MLP neurons of a small language model. Each row is named by its layer, matrix (gate and up: input weights) and neuron, and shows model dimensions 0-95. Each number is 128 + 24 x the weight over its row's rms, rounded and kept within 0 to 255. Numbers have three digits each. A neuron's up and down rows have the sign that makes its largest values positive.
After each neuron's rows, "fires after" lists the tokens most often just before its 100 highest values on Wikipedia text that the model never trained on.

L8.gate53:113121164128114117131092119161135174182167093072111116127073086138073128124096115138130109130099141159137117131129134120128131128170138148138121097139098137105120124100139170125114134135110146148096124086104147164099174155144135131170126124096154114121127135112120124158095146126083123126
L8.up53:134139117122109170112135139161084151111149095111141121119133142107088086132159147104134124141126099134125107104148153131094136105158131169104095130132134106154145127119133136142103145116117119087107108144084101162168106160138156155136138148116150128106163124131083145115120164144152131104
fires after: "l", "el", "t", " L", "ist", "il"

L9.gate197:130146132172149153144150127163122152159125146072122154119086138121144119107154101116136126146092136095135078161123141158166143168120090117136105130114119121100115104120075135159153124142128104154094139099134150140121127080123131134107110089150139128146125102074118103129161133098088116179
L9.up197:120150174148127143151130143144106165083142093097164121130111125117090106142162136098119162110075125128149117130126166138130111107151120124132130122177100132141116124088118134106087158076117111149071128100102147126131163119130152096118101122135140136130145135110135161100092062124165125166
fires after: " L", " l", "il", "er"

L8.gate391:146113148108129124149156155105103157113115106144110114120184140094170107128091112139146157115118077092151144136174146095147154140133122156136116133143126127178157119131117171146077122147116067139132127122145113133181135144103148138148127122110107112172102142127109162123125132140158123076
L8.up391:133078133106139158110109137119077087132125105149093111134101180132092117173127127094155131143165138105125172146151128140140128113138108106096137138125141137140113167150144132153135101127138135148111142154105150133116130163097129163156141092116107154173151111125137114092135138104179082111
fires after: " s", "c", " c", "ort", " d", " rec"

L8.gate402:162121106109172070130157108126062105126130125095130143115168112125084126122111104164139141110123103129106132139086135137159110136156128122157174160126111099134083075128128105137133133113139142127111148181122152074116158166141136131093156149131123127113126145170113165116116119098127089102
L8.up402:132110149126109095118131099098096158162078147130111107109129169142114107116109118130102130090141092147157101146150148117157114104104134107183143121081163110144112142126076109117075139087141154125136124122094138137122088138136149106110095161122160146113096121158130096117146160107115184131
fires after: " n", " N", " L", "erv", " M", "ot"

L5.gate182:141125086127113142151172134151120138130113108102153160090131161112113143113153163099096112075167105086134126121130116142118113166125094154159104122120102136136152096107154113123144149098091111142109112094120156141150131107146121112109126145160102144108070148134095151140149116144097123116
L5.up182:155112124152101139127105101189146115060102104086114124101169138138144118141079137073065126122114147140094148135120126100131144111162159145172101097138148176127138148128158147113135075109125098166134166144121097109106127121108123103107143087116132118138116121119110111110126105134113143111
fires after: " m", ".", "rom", " p", " c", " the"

L8.gate266:095140096132102114121146105174108130120140120054107116146149150164128195146130101135139154103113076179099097142113169158124159167132090118141119133182094141129119143112144123095139117103139145130163135118097145118108151150115088072117111169136118104123131139142104120154158173151079115130
L8.up266:125136160161082187135134137146103166129117143103143122137124150152157126132100143109101171119143112123109133107136116106158123097133116093098117156138110123100159160136116115102100153123152110173175124098090177108080108140135165145152109162141081145135109132136128165186115145133184118141
fires after: " R", " N", " L", " n", " g", " G"

L9.gate166:164159130129094165080160124121148103128102099107111167085095124163075140124106122127128102092119152160107109121122164112138127116111092136157083089092140114122149117141145150131158148151129131112152119095115107098119127117090108162132100088107158199157149131141161094123108122164122132163
L9.up166:117108139165096148144143138119084102093153153105171110118172146103110153101118077123125147154102105134143110155141110090088142170103123101170093160183127115128130138120150150136148133125144152121116071135151122139121056116127127102107102134109090121145098123093119139138105112099092103137
fires after: ",", ".", " al"

L8.gate222:116108144116113167079140123123094095096158142135164092124142135178103089142084124126151127058131161117131113152110165114122150137117109114143097116145137102116112132079113155130077143173119159142135120107111144123122109102138162120138123163183108148163092104101133111110092124206092152130
L8.up222:106122094166117121120129098150130117134126102137137154144162110132127138127107120146148100152118099139097111151088122135104195169167105140139120133137110133117124149109149111111145143142124145136118138124151132116188113145135106119165092130115107144109144109103162090107105112103084072132
fires after: ","

L9.gate390:130146098178100182127131148154122110098114138086111161085130092142107165084111169109116091127138089154106124118086156154175137098146145096136149150130132107105125120120162143139169126091157095125127120155120081110154141118142152124091097108109119104150109156117117099125137125169108111118
L9.up390:144104127148159155120124124151146123108148149112133120135093128139152113117155115153106146156120103093120193147152160160128153112145150137131140091155117141132103113153175101141135141075140098157119145117104115120142112123173120132118140105086107107137137096137105122109089130152098141106
fires after: " c", "ec", " m", "en", " t", "c"

L8.gate287:117140115147133156100116144106153120117123157118074120097113135151114111148111115160184122086168141093104155147145140134115105098149097131129129107134094112157082067109138109098113156149134124119146131107107117131166089149121150117182163106126131145171114131147142133117160154156109122118
L8.up287:131114146160122130109100131100158119125118138118099119055131169127152109150101126139122125095118134119165121156144127103100088086146124150122083108149117104122105121094148132123099095115133142119163145117171091089146074146099112113132113099119097127151124123085137144125150152124135094133
fires after: " g", ",", " st"

L7.gate388:106118144110114185137095168096145131126136056135146122146139153155157134107148121098153139118102147135111108125153119168149133190131148133129091126119140087101144153118130180182123134091184147131116133112111128126130126118141146171180144109128151161086141093099124132152160124111127143151
L7.up388:145116103134072148126126129126131134107128139113087103124160170154157176127122156110125176126070161139137138139118146144127153141097171086172122130165110107132114141108113145153170127149142150156111120086079102163144121164151113131100124136134108149153132153104120125084146113109126120095
fires after: ".", ",", " |", "-", "ic"

L9.gate214:097107118101092137130129108111124133110107091125117128070067154105159114156071107154131152113093118157139152117119136130102159146185110138145150127106130130099103122099113158121099158121108124131124145131160106103164128096143151138133075110127171102120159065124093124110136126107097147113
L9.up214:151082101108137104131139137109083174151088111135113107156110102134135156148148126086149119165134153135111134150176154111123116114147101133086136130102104125138134131181164135171137147137132119117103140122164143091122174135140133154135101128142136115127141082107118118138122163091142134067
fires after: " d", " D", "ay", "ort", "ab", "out"